Part of a small language model's weights: attention and MLP in parallel.
MLP neurons of a small language model. Each row is named by its layer, matrix (down: output weights) and neuron, and shows model dimensions 0-191. Each number is 500 + 50 x the weight over its row's rms, rounded and kept within 0 to 999. Numbers have three digits each.
A block is one neuron, or neurons of one layer that tend to fire together. After each block is what it responds to, as a language model described it from the Wikipedia text at the highest values.

L8.down15:437537430426457479531466492496450522504508541464519454531569549523453559420538471510611453444490462539510529485508596524520434429473459514499432530596583544551528546518399598464522505514509541522474470558454511498476421435462439496460476602531498560517597448473452420544493575453536462463573543513484570521552457471534581473499481528535495486470520429521523581584481516419591399481461557538477438514464503614528512396503448533458496517539510404435574506469503446427484388559537542495488521470425544483503522595443559445542534507574643447411465475490464504443464517524514413520
L8.down30:509544455439458521532511431450484499503528498429551497470499509496439486476555399597576387468488566607459497516536599369521479508466583559501502525625486512525535513468537474561393440496537471480497472593553487502497434453481468514511462547505490480405472542503527497513468448519548473432512515530507560500527488594500512528514503499435475547532459437553526520388492519561521494490512525500413487419427429537506407582546505480497443547576582506427584569496408488466563466579518506514412563509556487404461521452486611434500521551533405565549523402459461562415514593471512451510
L8.down44:479463511508453484516552415541471554492517535547496503620505545445519522511518503603488501494520552568456472510470580534586522502482518516463363531497592461506434415534458513484365414487369548485492532555509517435453524376399458495379470411507470502448496517483504526513488500482458510645539436530465511485489468542467546521540395535471543525573528499545534450473515479538430563472501405561474502448581515567434559568471525433496547477495506492432552526418448552560534517533462523477587586449500507440505442491470505411577467441539473504489430531564542437488562607509453489479
L8.down54:437450514454515528491347493449538500494598490411527573428464464506485537602558608465473555481529460549564441480454548456473529559486529481580483513514546455536549518445480542448474576516574499526509493512493454503497519476532507485411441549451504510536534408476511465545469447536497451495556502512495444521596480469544453420521525443563380480462467505531478482589526623416482444424546584450472444497496519515570538513574504528497497471487517559440496518516425461444526518503455427558429493463511502497557519497433482335539589375450497507443440502446471545466502359457479390470
L8.down89:522431457458493514432523552550456487441448509485509467462467514483605550469467436484504615573517525492571591521555515494526458519495474560544455495387648474568494550476539537510501525478608463475465534510537517561542403565574528438548452537493555491584514445442464466564516437548480467501419490485543421444483550487438460510482503443590386482472530507499546575584511542439454464497366570432551479511569563467483491475567462507504438489455571543585574522514552471490440480435479545564491571519377498456499544537555575521492608475499469420543420463470541473448542469450542533480
L8.down164:471507498538447553513495465532456482448432499497525499548459515468463519430507584494469548565512510577496510493516530446393547559535444473610476489475522447511548554486516496584539550429422464489530578424444471472497419508539502470520432522498425550431497354532475472393547474484589585382453461511503504517537547539561617510421517528520493508446365466460458554468560465479492456540513516529511407483418518511519392553567534567520561485526522520460590583536561451466507470465567464530516543502452571438451521480446536438428531490508591421518449448463474491514622526487599416515
L8.down182:527467528565529481473474505495523590461445479446444571463531567514458514405494542501504458515474489456425547467421505484466498427463542548458530512487522499600513423542504528500507391412553480499524477461615417479548445609447469468480451527529507504422477555533483492569422488510460469436528586517555518506454485532431570520429548423482616529570473586532489451518496456351522536481560589485554550561466475515571568547546525486427486457492517508558459426474545535559389461582540477494471482505497504527372493489424523538617502560375458462529488528495416566511527495559477574538
L8.down204:447476531532433487435508447518598558489507484479504504557581491508464530490508542513495508520484471525533518613480534552528471513478441509486451452476504456443544454542554541455517491566484452555475483537580458481544502528508474441530451627531443467508608486428501494545489454562537549505495562488531585447487545578539592470501529540456547420431404457503376511552409418452488498565495441499402475517594569495522405541476526436497541452607580523465627451614421439529508479511505476511531556559453525484552520434559515459518440467569555574395525370489467532458535565444499544561
L8.down330:492589515516516547506540445535459511472541540526526480469521571482385466458491391568523496448506596559537400544494496504538531464523509484499574614607543455515488543571535550500550468476485633454496515509509552517523485484441481366528490543513490460430452516451492527432398528470516552437524514440447561574582560542522422571487502475428497520462496506478430568476572468553544506365491472491514530491474442532536512442496454506500455498528528483465556566460547604414562459439578455473458473484521463479490507550539445435489579525499553628392430464494482523401514539421386533486
L8.down346:412500496492522515538523503507568488459503535491541586484598500456603538561488471612512404572480488480455560382509488442430476513487573492465488508514534472494462490588600519464588477630501520501538515472484588499543543554420419569512434455433420553506574482540473424564576589537549536463557502516503526486485521518502574518512552549519437452436526471544512502491469576513403566431524406560455480516477495486427467537499502577470555433491450473563575614552484523501490434455604505523557459601515527542479481478529449440568522533492462534576436549557497518611535457498473566571
L8.down347:501420488509531481582551437492563500517538477448452529519517458444594576520543488501432477546509501520415438541481380428398536579562487462455498491644443471496489547622517472427547343548566481476545473542533500444470476510508423519457539426522504578562603495470540476519441511490547482524442416586433533590522482535508472515514568491491436451440427501505502488396382522527527479402544535543553536437429478476535511482417457481454543542511544520427403567495487503504501511538430566476471497514552476424522516505570455528466566531482548510537494506513540494573471588527582464435
L8.down373:522469440542428421441499564510542539516511473529577447527516467513474491501557411352486493549564517536555509506451594497463456579523543494501539381467529509544494463560519377494516473354577419492533495554495459586496457653468477459493558455442502528482532440549522522532499532506511589491469552559543530513479495465452541485475542468466471514519432478557488422486544471484480582438439405546558538536495516469491514545592501435487553536492412539554488585452457563478479378359477542581557425503397509508489473536478484588525464466573560511576483467511482482505585480526498528471
L8.down413:422451574498455481499525487411514455488573513500436502505471559559463505510493521518582483520579545494539542478405513467536456378532473482548522547487491422442507480487422551561483586561538457462523509491543573483502528485601511478469496469547482449503566528473523437556522507489564486542546517595568539543520508527404545482562621509552439571470548464615457542509458540470465455463517460455448358483477523523418476422407497539472402522566478517607516542564455508433493436540495451493512494399356454531496467507459515474472567554419480562403539410446598454465518499514447469548
L8.down528:471589531442514465515527541574479492473523649476547538446512515506479515453539458464514459490540521499477474562424486456564500568446500509518520556529506544515501488503464534465486484500529493415411426502537445433496447404483526585527478466502488500429573518448582456508525585584458449635557510532519462508498491535551480407531575540448508532527654591538392445522500485492582418536401490483427485535560574500506466550441469582516458491579509456573620528498519552488481503477515475491592503524497463493462531568519464468501548453385519368456461494482563526445472419426448396511
L8.down531:438514539433525470475598400509464535435526514494501510579529435465486512488513454517559552508504530517467548484576501319504492530516554469558511466566599550477626565488482437518491457542479548492529398587462506494494542409503484467412461408510489552462537557406495544643531421512535469443519475465519537414568486433494593501558503476484519487575483460477535435523570590413451517503451350506456632512473523479528441545538524483479560539508514491459610503541474538366465417521428547490457510500512479612485527478514516506508474493483542497514477539443497500482494467438483506487
L8.down681:480563527490480510517532445500439537471500420501519624571502506445418578540512484555518469475547513475555519499511510520569424470518526483472483519498506405575492464427535527494514437653447532510580487543500421457500446436561538558523522444527442504532501463463494464398561536505530532514606426514529530421521435496481464577591496548496535433515539524632564432484513444553488493499557488509639549466487473725467526447464505507507466461489525406495482495461444548427485472474496471494420463557425532478460604530462485499485534523491465503528497415499460426535398445553570462521
Description: Ordinal number tokens. Ordinal suffixes and words marking rank or order, chiefly th after a number as in 17th century, plus first, third, highest, 2nd.

L8.down43:574502557557480539512503547547473519488588542436469464512501376559518466480566498454541457532576550546488448508446404509478584452511523542479461504480474490554575491511516442480484519437503577587478439469527511500512485236491459486499512524498636442450529490556568589520540562483562511445549501547560449433497593457382516479496435605471556485479510479476492500449487481519588481498538481589626441534479513556554501466497446473645563501544437503533528465413472471524464482564573537471515491511508489513455473491456549479585533475495518486473484476574556523499502493490458558458
L8.down137:465440510541566573554477525513517553514524602510439508541500396491485473542602416471495407416503555480469506529460536449496561467500597455536506603538412471504532463468423525537505464531486527547530440489426460579489496454552498481402501521449601614565507510395571591514477469466456526429603494502507491534444603473460529504572557550507545423535448477571533452483552502534531453513503463533536509356488518602461414500578470455474449579560461528452433439508485557407542565494523529540547522497464512532492520570542495515497548433509460483465396513563574483428527499518432568479
L8.down160:474469595527514468486501487493617543494500463478525506407460396542540462484539525488559476548621468535477402543415529457490574435494529432540486574484537479482502489486493516477410453461553475597463491567535479573451475349498486510558484543446519410602593504464591496553518514499499442505495525535571501481500601470434480491480518570537567582505510519512446478469458482475484452359489450579456480565490562592534600445489476513576559617513501504574578614456490409538528459526524486502533546544466475492491449477509522461477545480497427429408478403529540516479531490480531551444
L8.down197:524578494553545485508443485485534555450569500553497476453477479618617464396453506447428518571531477536475480427580434520490479517528480516536552607423502570417603571571484472428455414409489545500451463396500548557471459528541477546528467621389529421498458449592495455583401515525596461485529403642464536473502525560417526562494539557481537613507542481564557589512516532485504481467425471537510493485600533455519558486489512515500495501478563516498493510542549438550500452549522582520479465519517445538517502453546489518499574524436515493439439469447487479536543498515490528478
L8.down315:474526435527527434509473537592363562439556476464472463558477493494551521438514569480490517487602572522533496480475507600471513498512485505509481425513478512491501475442436494460464529538527403547490513529481489481612425551456506383508482478567512528552392475577552524507533488473452453493613443527459499417508505470451496418418515540457500474569501519575505436523511507495448515566512475534564418573392465624495520478577473473462577396456560535470557414448583421605515523436497482538503458432592505578422527569490553475515520447533469477532548541501550623547551485510428530494
L8.down322:562490556580503595497524580505531516464576486452437498559485441560462506459531489487539528535546503532470440491489481547540574508490498477528514495485470491478506474419496490463492548479473478548448499475565558477485515331447452454550474559488574499504436465536546486556562534450565501465475530488537485515595623420389581381527491592521526517557495456488509458402449449543585519497497533513608417507469511591458435474476441551581605484522501452508658478424482391497452541562496488546519473478439517581453423501470588505602557472479478504504516460561520554517518568512410557519
L8.down340:447439484576566580531490434501434588518555591548528518506463477506520407484594436442494498433521466531514455498520463441413518514514435462570569515525468614463522522529452522495401495478432477508557519488601543516548490449427520436426470555542659395441457478512553574556464530483507487445573468439448498476554481546414547503493539519506539522500545524558443464466556496468498481553439570522570400496472506541506434510474406502622477525488477514563552537479475504544452457488544595498588428470517537552436451443525524557630604487418551535483452484448526540541508531470445508502
L8.down404:548492517463544488534414522500508573465549532443451488590533488560508449411548474483527478522482531488428429526495471534436518391536580508525461469602472501565530476412493467458415522391461449580523422522517482546500488275423445489452541558555586526498441469535529442490461527486479535421430457498505487512448578427467523461475563617489511483502531419581496484491538455491571464515553525607498500549410453536528468536502516489612508574517448527542514496420482441560466503557495531502556548518524510415526484462459527559549526506423514511472568468577549568470553439552448575478
L8.down426:538462481583486522540515450512552588458442563476512459568386453462479482470621509528531512565516500548487508453394497471558565396491461485490566471481398478555516472562515464539511506385494430547483599481532432583453499374453371489534479528426513466479495440499498542520533521478446389511516450606489467467469565439560516461551433426523498470505505506410440449439498464567400473453563455478632424518464542472503503574463552491546449445485595433528504488421501446493392507482528434414448506519434475513491471430438534449507566524473513491482472512517530508562472481457533511537
L8.down438:554455440493542498501562598453493420534574483546544441573518504505493416506483509463488544433497490517494523406516488489529484567541402513394502450445570412503558596434464521554503632481438386477484577395432546556481585433578519589500401523463451542573471513557526526474489433483467491449539534471512525517511506491538454458500422458523470516486484495448380515443479525505478457411520422402496530492599535538540480477561489445550504506574446514470509546366519525456566452451438398463496435554485520469502541477530522532383527479533423510488509473527391524475435450497474505490
L8.down518:470520399585540658482529481456460565471537500466480470540438487537572393471587511484515455482567521435534505444487524503490515533579531450419617487458527579491591548441529549440436494446482469441551517435544555573513485341494454478390447562480546511395400387556512520574507504500509541441565470488533544449522487466470513528524532533499481463451476514570508476632446525568587393498432504515551450484508542520551461541502485520502436562486545418504548456509540521478503544489541546524564602471511551506427531472503490554565564524521508532522523490581481528497523560507429429514
L8.down539:512499486522485532574525511567584489478506468495417413487438473522587511439579500487470482522470563549433455514461490451506488455534457434492461523538542557515470475496436535573440457521539563460604505521458496446433550393483557493528475517404462561531546563546472448614562536542548465444424394575518596513443534483500583510499489545568464499436480517482441481497503485489485517544480410484453409624484532510506492569600496443461684494452487535463503501489540487518539416503492452494518480527528493493374498632494471413558509485444594526574554539558515485581485464466510550583
L8.down647:523548498535544440492566508480493584442494547508557414591401519535522419508545506473472485611514492498456557426505511472463424520511498451579520580436515538474513534352547490565505549549464566525558428525492519495412474568499453478565566481409441471542510512491552478520488474545413480596496585462432482502484475639459498572446493534515432574564497515503458473461472442575448409556416528492571545438586567533556494529530566514506496488514545606473485649475609541532502520481518448491514478490492435470547473526488476455530468571409536522542535562539542527515524580395491485524
L8.down662:481589360502531545501560664507561447530539489486459495505457452481515554410514548540481465495490642483536545516510417511422557596558522589437512479501519524505532442573506575516472518501422527507492509505462476523499496335516478547434443622478542521490406454528561593479504492523524493467494440491512524462520527497492648555509492505349473462460490448519451595455429486521474404516533507506483450404486551528542533514515505501572524517526494399511515486453530499558475482410517497527498531522482415493487526491532498593508452479495473459556515579536446554512507547614504585530
L8.down729:418423555537620526478591452463536487526578430499550513507430476401451531458614339552471494508552506594567445568565475538444487425594533598598477532552481508500458474533541474441507450476399456444524537471475548524476474427446512495504556482452514486535514418512486495495587591525578519483447493432465550452431543523575528480457479529476444510579510514556464513436559465531497520547445428457531529470438455524436476471535385496548544409516530536464581507441498532491444519551498407508526559464495522484534457513430458521556490511481484485383580554560540473477475549572514496435
L8.down738:510483512463542520462498508464489514488598409395532446433428572520498543459564550454564436442537577599515475459481533476424458519494503474516596602496511534441445483497570515504502552518480560508492529562523483552484529405532553506548427534501463512418451487485420529514528503502523558548409521569442479466395455511434430574568435472489419507428434418508459430569589492532454428483493547579484552484463515451522435469541507505543450534483397533560402480483492530504454616421509505446489565509615530393492540442532550495489525491495501596524548552588455414532489593505448455487
Description: Section-heading closers. Closing == or === marks ending Wikipedia section headings such as "== History ==" and "===Stupa===", plus some sentence-final periods.

L6.down758:527513408452547481453484479458502609468492526448469540434469486506530458438451464547531464459577466476501507454510496484488579469469466454480443522485515521490476475551544470441477426459432418515449575506471517578475551498422476477540483417406564464512357504568483456444534506595450533422534544527574473465477518439615589553473583526463544488427511409565548498522416535592510374457423527571447446498426477497472458479483457472510506474495514543421494528528527457508490561428500475495515557515611566401478454588459589454463539504464543458491520467640418498417479526569442524476
Description: Wiki heading closers. Closing ==, === or ==== markers of Wikipedia section headings such as History, Cast, Description; weakly, word-final pieces like -ly, -ally, in.

L6.down331:450566421468565504468620597567577499444537445497464562544503514409514488504538489517500652553526569479513522450491487460551484540427509552425492559505581438577471533500487603446577458618452520382490526508524430495555472506492513483585426474535482542504425383440557533461568473526478587477521511448503543410547528390550492528467525460508451457470545485543462461532443446498492521525461483527486511522517500510506440469435580391559495438551568448543597473496463512540454570520484437453564505496567568516537562503525541486512533528445439511494424443480489434513551484461616444438
Description: Word-final modifier pieces. Final pieces of adjectives and adverbs about to modify a following noun, such as second-ary, fe-w, wide-ly, forc-ed, and whole words like first, most, only.

L3.down479:602518516557474380549544493502471485542502478601491496382546500492526460593486520468470420540453473483499475433489457488502529499513530533497617463515431567503388525509446485584460534502503456524520550495532562516518593604463526389582429594495548476405512471509522514431502496510536516471551369518514494449489515466447509456542465526527489458436431504549493424371503490487560462598494494505510549544455551525636415478507391492491511508438520545501513546485552472573493511484496574503542441466420524410506412543518464539496484573462606464464422430539534460599475443483444534488
L3.down523:638411455611477462486489497560535453415506595531502497512589489500527538483516470454442458484535482512442456483495445508542572510528499352521541556504412486516558491559510558535519491498569457445594442557468420428463481471513562464488384500563503522373456466487437593604434471479552475468481571524496566452544472491448511451544491448484432478500508486502437621426481473533397491466377490491454619491536582443489467496555476455500501483592505501589461465453481517483480475459527572480507499462484489499543611523462502519482442477502458613571514424490476514529576517482489528438
L3.down571:484442591433429511524468505421546405572526574553569495577609513449554557480489545474474550434614513611551548560442461477508528420462586521454586487417578507468530415450445514471518528547516527497447481431538564568556442421480400512538546455426408428499518451460483500580557435529444581579454482529443414465566419499510445535455551524487430502489526554488554533466508491511472526457489462507500538538533545477538562599500510558487463473505529538522482541569469475503479556538507603477548516504501600474557573490464480478470618513518574535479560509487577562535534531476476477413
L3.down668:507592509543575490502524460539437569427505574456446487470472457447542495486459534548465528548497440559496480595449447549540383351515473404439524429442472544575509483505491492481504529482482419555437439524479517470483509560528555539491528429496571420468447526470509498438569533513561585444530555547447452531506529536505553498490558529487470514469456527460488468512498553508545494466440450582486463503445576486468531564533557481582544517452513508545365374498477558521593557590470542487456545493407495501490528423493520521471411515467623362478486618524496514555627510533476477479
Description: Word-initial fragment prediction. Short opening fragments of a longer word split into pieces, especially b before the rest (branch, black, brown, bays), also st, br, re.

L8.down17:540552496483535505511528515495504434464523498427501405549534437519458487571491473547441575469535473562438499546522547538473505474494506511574536560408456417516499438363477492527535495505470414546468463369612477552435468522493390378511508517492482451423498530465458505555476431482504399433422536461504533438465466548554522503496545495481396475498519440526490527517572440405498471524567615509490434509417543470465430494473459533447530595544497502478492486470554426491565403532428484466402454479560416501438458442463518522527437482548573462420498482511504513495588563570544378547
L8.down74:476372552576477545524559517597561408505478549531508476465466455493499586537478502479508495484480494434418487451496382523495622447489508509436522464465466451470465468504507521508543512536525456519457522574614637505512450587385464473513586422574497452501578539400503465590481485519603507509524574543472516415464505444515575530458570508483507504471553517557429549380460490557556446446496443522477452411498500535461521456472553483540553538584482578508524524389443543485494510559504461451531452525550451574451516600525446471489431505488479476513478616490578545506470481517523578476
L8.down116:500543541470468424598504636536418460560523484523568476331532446535521478493465531537452422513486483589495587437549551570444509514504514505584602581461442535500513474616459442535510620518531435522493502488446471439439544429445489519552505500495546517551514454453451512498498521506433474530585510497632535486530396509413543500487421438498527427528564484450577462423536487447482462486438447463452549479483465451467468434512496511486487442547512504522524479483469521430386536479526518510494537515502423464441551646452430571607500527495519446536451511437496444500444500540540482498
L8.down212:527489448451563560481596537522569567432532492454474606511583475468455463506468433525390470500463530532429502514552585485401561498532558575486456550539560486449495587629506498508497491533431514479482565472451424488500488525504512547413513546510507443451495474535539484536504457559540405501477495553431470509462500529530473517447526498473392476503523457515471590519562560474527512507537535490505575538451383480469496500586507483541339527616418476494368509546517583559436492516476553486443395458520520441425506528532508525460505627485435475459422487416524546486562444486574531484
L8.down223:523497507556519579515610421513584427501408491585438547458529531499568483551524471456547453457424428556490486500489435559508525467532555594459531510494480506500522530351435456522482542436474580514528413441491415456538528589506496476552514450453542473458488547600468550564593533430502515526349526550451458576467481577386438535463498523377475494473485511470473530574511470472522536560468550480560555470521480409515480466415489464433512444536571459470406474517463558471464462431488500518474538482507487508493507539537432427449512530545416568496491645524438451468552511542499482482
L8.down228:542555491441484526485441627514462462526592544535528550472497400561528526622494397513603412480452520537471417552551395451529468524486497507519554500451483461536497474568525483527531462495576592445445481464440543476473522571428547413421558548416440545487527476477530541570372448554481498525510555512562500504485541553526574474430510510491546533422479507530559565530533421485550489490397471577502457540477543492454593498474534536429431496512531524449481416587493503526613476484435501519500531508518485528490333524508506570412404590487513584487518530461533490503486510522532526519
L8.down245:479562510495500584490505468529489484530491523445545503369642555498522478380598501533460468585516454482511488510435598452524511450456537530556438521456476549481541601540458449485438542467424508430555509352442411573523585555500450470409529542422499532489458460538505544460511494499468509385536422601510480603450494540501523494624472545452476503456466546517605406463469460446474610523469491464469462508498475476458471589431524535495489503500539464520464499490503513508482462512493568424442480440426537520499517495478438470567536456470569585560418398494502432517532456472487521491
L8.down282:526418478503473476505435378452474463500512504501451434495458521588571458539477581466465565529507574407496483555533453497574495462486631628497423488568483517589604482548479523487483517500426509589482427492445553473507512487613528525494516484472466471548472493533539471538516523510450492490457503616516520477560478488612549517469465521400590459620548526466522505477496542537550516442530490474391487510502487507496429480442569459566508357467564494468475438489480478490542483508450542500440455488540548530390573575637505482503579513468417518581539485613520491524469507523538460453
L8.down284:538483555546479441425487478509482506451518494525484553486435509519476434487477462517510466429537464453558517376554481501464516535464454460449459395478403442586440438324513537518569602483427428487522498494533533468412539546466532570586452508384466482431455428520445520544542512476599518533471517540535522398463569522534546490502506549480524571484466474502516588443473474506555478542577432565565484513530572559586475586430474481420516596516528528493578551453508464469481528572471496399479557577458453514436482463464523633452441513573478502454518540459505541475459442557452522516
L8.down291:524557526581461590498584463443501528554451510513475463552493453561487490539461470543515562487443433478469425479540503534498532394462593542523504512566548415528507513521450461523588517479497508543536484531465455558487462617502522423576469487526561561485532508576512565465612531401573490571506532529506496517519540485509565429523591507441454446529452415518490569551427523521531441490534560417544451474437464362388564542468512399457484539566483513560386523541444484445476464461495545528491451414512555369496498514517551529407455564547503479504480486476543453554638482524556464511
L8.down326:534499503507514525542562548492508497499512381553529516474486539518503565532523502549460501478439444574525544479522563442502505558470595573449493497482556503466519365509439488515451487449471432477478569551519432524400504519540573572577475474499543427470530531551483419493527509461506431452507466501548600481478560458605387475502557661499440450420539538578515477464456462528530507507599473522524488590540558563567476453494485521519629547467528559531508575493460525514447481500530481514516558525494422566522446472546541457391387478609448446436481441395546499547505428602511499529
L8.down506:427450465481484508504518413473516532552458422507499525535461529509482460438517594439469584427471453508558429473513482456497413519510568432499430618542500480479480513520458510482462595570533522468451586465477465543558530565472634405518553384525475434474447479474500571533511478428464556485485548440488551511471532554495386460537539491508481547576525533481537518504489518460478508554486492499412544521457427459559524400386471434407467535520564440494523459545515532419512462549510480537416596390473511576478504551414590535440494565540572496402434432535466445442524512541556471436
L8.down640:526615545535531468453502529476490476457556430566484476534550546524562453461495548466542429446591503497535515521598540588493484455433522516483558471484451520505539499660535480517422500566514433502513524494520512349494499525524447491527480482517539485441480509414567520553437610525481440467503473518490576467596456608536494445581481440512543498507495502422530497447526533526486495563513616461462510593523416483498526505561581517506493558466435502464541545522649441529534485448446533477477517494525544428556486490571627404523571579504513568533500438463543540413561498506552393477
L8.down716:624507535465524415515472550517434521472455497478533518357460531529459494562602556521529533554455542488381483538523561479386429567536541452534525509489481407497508489527552534500540595571548495469486488649531446561491545505486501447458569466571515483605508472395499455446582451476387415405470428497428525447456523537403511493439535547416459523494394477487428452472422497504485523451520464484496487515456446501463600527607515510494484544581543482577463503477500528514478395532465519447473477458452541553510470450585454522471420487468543520497505444536514504548468507451467442487
L8.down750:497455493565429428473545534491538448565419531518491456472453497482583589524512511422495523413536496471420490415473410447585569469467514524487544506439548478511481472494557634544442485499488468539466479460466403519511537506436496468601530505606422468423458487485507457542612484522600451449490489471516506434509520492506590549477533575489466398477480523479415454404549507550500466489469458595507520476470502511539466471466415613481502493503626549458449494432469530542494457522356549512534521532454553426428506575518502443492529437494535418497438576418600511483458453508548496428
L8.down756:507489492466490453538430473488472410575468571471487470584556481471553549440575455557514534617596436525530516493447448476494522570443473414533514499453429439520464449428350529494485458457458483457558519365456502499523464409519505527438594382501437450499469403504511565539518497549503422501455502505500451485515522550534503626501471531456607539479506508563500355418448497486479457479509477532496448473553583501458526501473454549520480470484478520552440421464526463490413449566507458529593502525541554511427572454506487454530477514586517551524562515477493533555496543606432453412
Description: Before a number. Tokens right before a coming numeric value, such as "age of" before an age, "Elevation:", "total area of", "had" after a percentage, "approximately".

L3.down382:500506467459592556439517477368498549544544479448401442551461465531510475448561534463463518527484527485497515536495471448453609420582473454500528592409488589541526468476428553538444455541404516516503542434586524546550467404474463536515472512453512513490416498541523530534418584552500528469546411412488515475482479522497614534480603590468431493414536472524518454510482478574464457472461507557449532539497509646524452509451414482436457476507445470470649494468457582579576546531473490487527589508482535487462467468597477503575480420456512535531555536540475542522572501466482554481
L3.down475:514487516513541545474489504419502527536532381443487499496413532524539500477470454479442513516492477476452495548561426519490504424567488458530592531435440526538590518408500581495554477527415498405385473523637538496558511466454503486459546522486469436485463534528570547610478565534460491506520503376451453471501510598447625581536497564429463479449595517532539468465550482506456536523474540538516447480504548580574560486506469470531494460523480522580604566504485436585499435543513453526468601454432497539474439550512493430463478443429496546477508502533394482495630560432462582477
L3.down491:518487477445557513538475492461508545460503434477517502528486491493550519490489476433470476499512485495433512487641390490488432454503429524525609499408451539490501549441501537469539466527426422489483587496618481481568475467479503575436554431485425508507416544468458614593553548544475548550502478477402427450526421559525590519552522581466438497416584508550521514501567516504412532466520549501525438526642528573611514540490467452491530479480490503569619539454477537535538444537452501590486566482466490491437530529545469541487519363482450549458536490468388482573471548470465537548
L3.down592:519498498421532436504412494404551559553488409440499419520449584492493500503519479498529396457496472442516561518563451499396477409526464468518538459400511524497554519411489478490463484531491537528478493525515490521502462456446472497452618449444467531472472536500491553526494591551484433434417483506357410472487453546480516425524495580550399539530532565536491413480472511512488442559462583496497485546473425542503511515523392487455497426542506509502629524527453565476534538459578554485495575492473629567410551505555464503606510358482483596561510471539490509524538512529547564496
Description: Sentence and heading ends. Sentence-final periods (also "). ") and closing == or === of Wikipedia section headings, just before a newline or a new sentence such as The, In, He.

L3.down96:472519569431479523495519503488570675536579439484543474517556504550538441522433519511549486559508499456528521554500451507487417400435529570452506536403481463395515493444516403497489498520464542550463540511421469475492474517565526473530453540505514440476460547513495415461502537524543581406428459504495489605459427532483475394498523516551533430503541553511517535442578497459477519500535424514565509483490546601614565588479469561576481455533547587517627556393551580651451447455484466460475527490499516530459534448555459571566499490468501552551563463520474559454531543473488488499
L3.down151:594503521553528472520421519509410521422417396556433447537423488463482559474391461530503457493502482513522430458472545450464485507580381508467491465502515365456413499531500463493494445561591404494492501453499487424447496494487508466473558393498508461491449452519526501587491522605521562530486487569536574514576564524540427535489420557493469509594517458501538426595494459576495507481544556514466481524530469489647531590464466484488533474448571495492508443447485446509530537508452507528539513544577561453542538506452374511649571491486470459519483422501502527510403434472451501510
L3.down203:423551498485531539533526481532456584467456550463495576519512410471484535492536551575477496404507484488432609575487471461556478500524427580472492565498472476531439419479477468538516401565493417498496533494546529456608500613450527530419418600505557587494464553546534463455559465529635481484535516528480493568437395495463459426464459528500428471488452510533406501530505592577498553492570488580559568586536488451511602507475536468511573508398538505484494474462544484515536420435531567468492449540495511526495521403563522533436531468547505479558578424503493501574408554407480497499
L3.down539:504553558427405561529528478516577578421593450542484441549505491500501476536452471455480549561493577486561568508452486528502428409527477552473433492470476523493532406449526502528497433609407477521445515486479506459512424450498485483451501510536557574586441507473526460477463572574484425456470504557555510513507420474493467526455512586540545378523540518532501515532412525469500534439580468481429546564499506545493465511442525463515538536532532581499662606454439516491624488539529451473521439539508517507502411582603471527592567488511505626547532409495469567527521457446473575492
Description: Periods and word-start fragments. Periods, both decimal points in figures (56.4%, 13.2) and sentence-final periods, plus opening word pieces of split words such as vol(ume), duc(tility), equ(ipment).

L6.down218:475514509512505504506485397486464519440478464551509537523501501521514449430471540498501491420547477543557494401591471477481500521450565518461598536469492495526499574482587578504497489403396507413547489452471469536511477616574572512510496520488520503526562459476495477510566497392494421454493524549567601515525534551549507469586441512543569512428519440405365533506554479475543466536495448463540561568498429356482476443447494462449455533542524585518337515499508511496441562494556520549521460496491506514524383431511517558513574564447379534403472427436518504433485476493525460448
Description: Existential there-verbs. The verb right after "There" in existential clauses (There were, There are, there is); more weakly, verbs after a subject (was, have), mid-word fragments (pre-s-idios, rum-or-s), and periods inside numbers or URLs.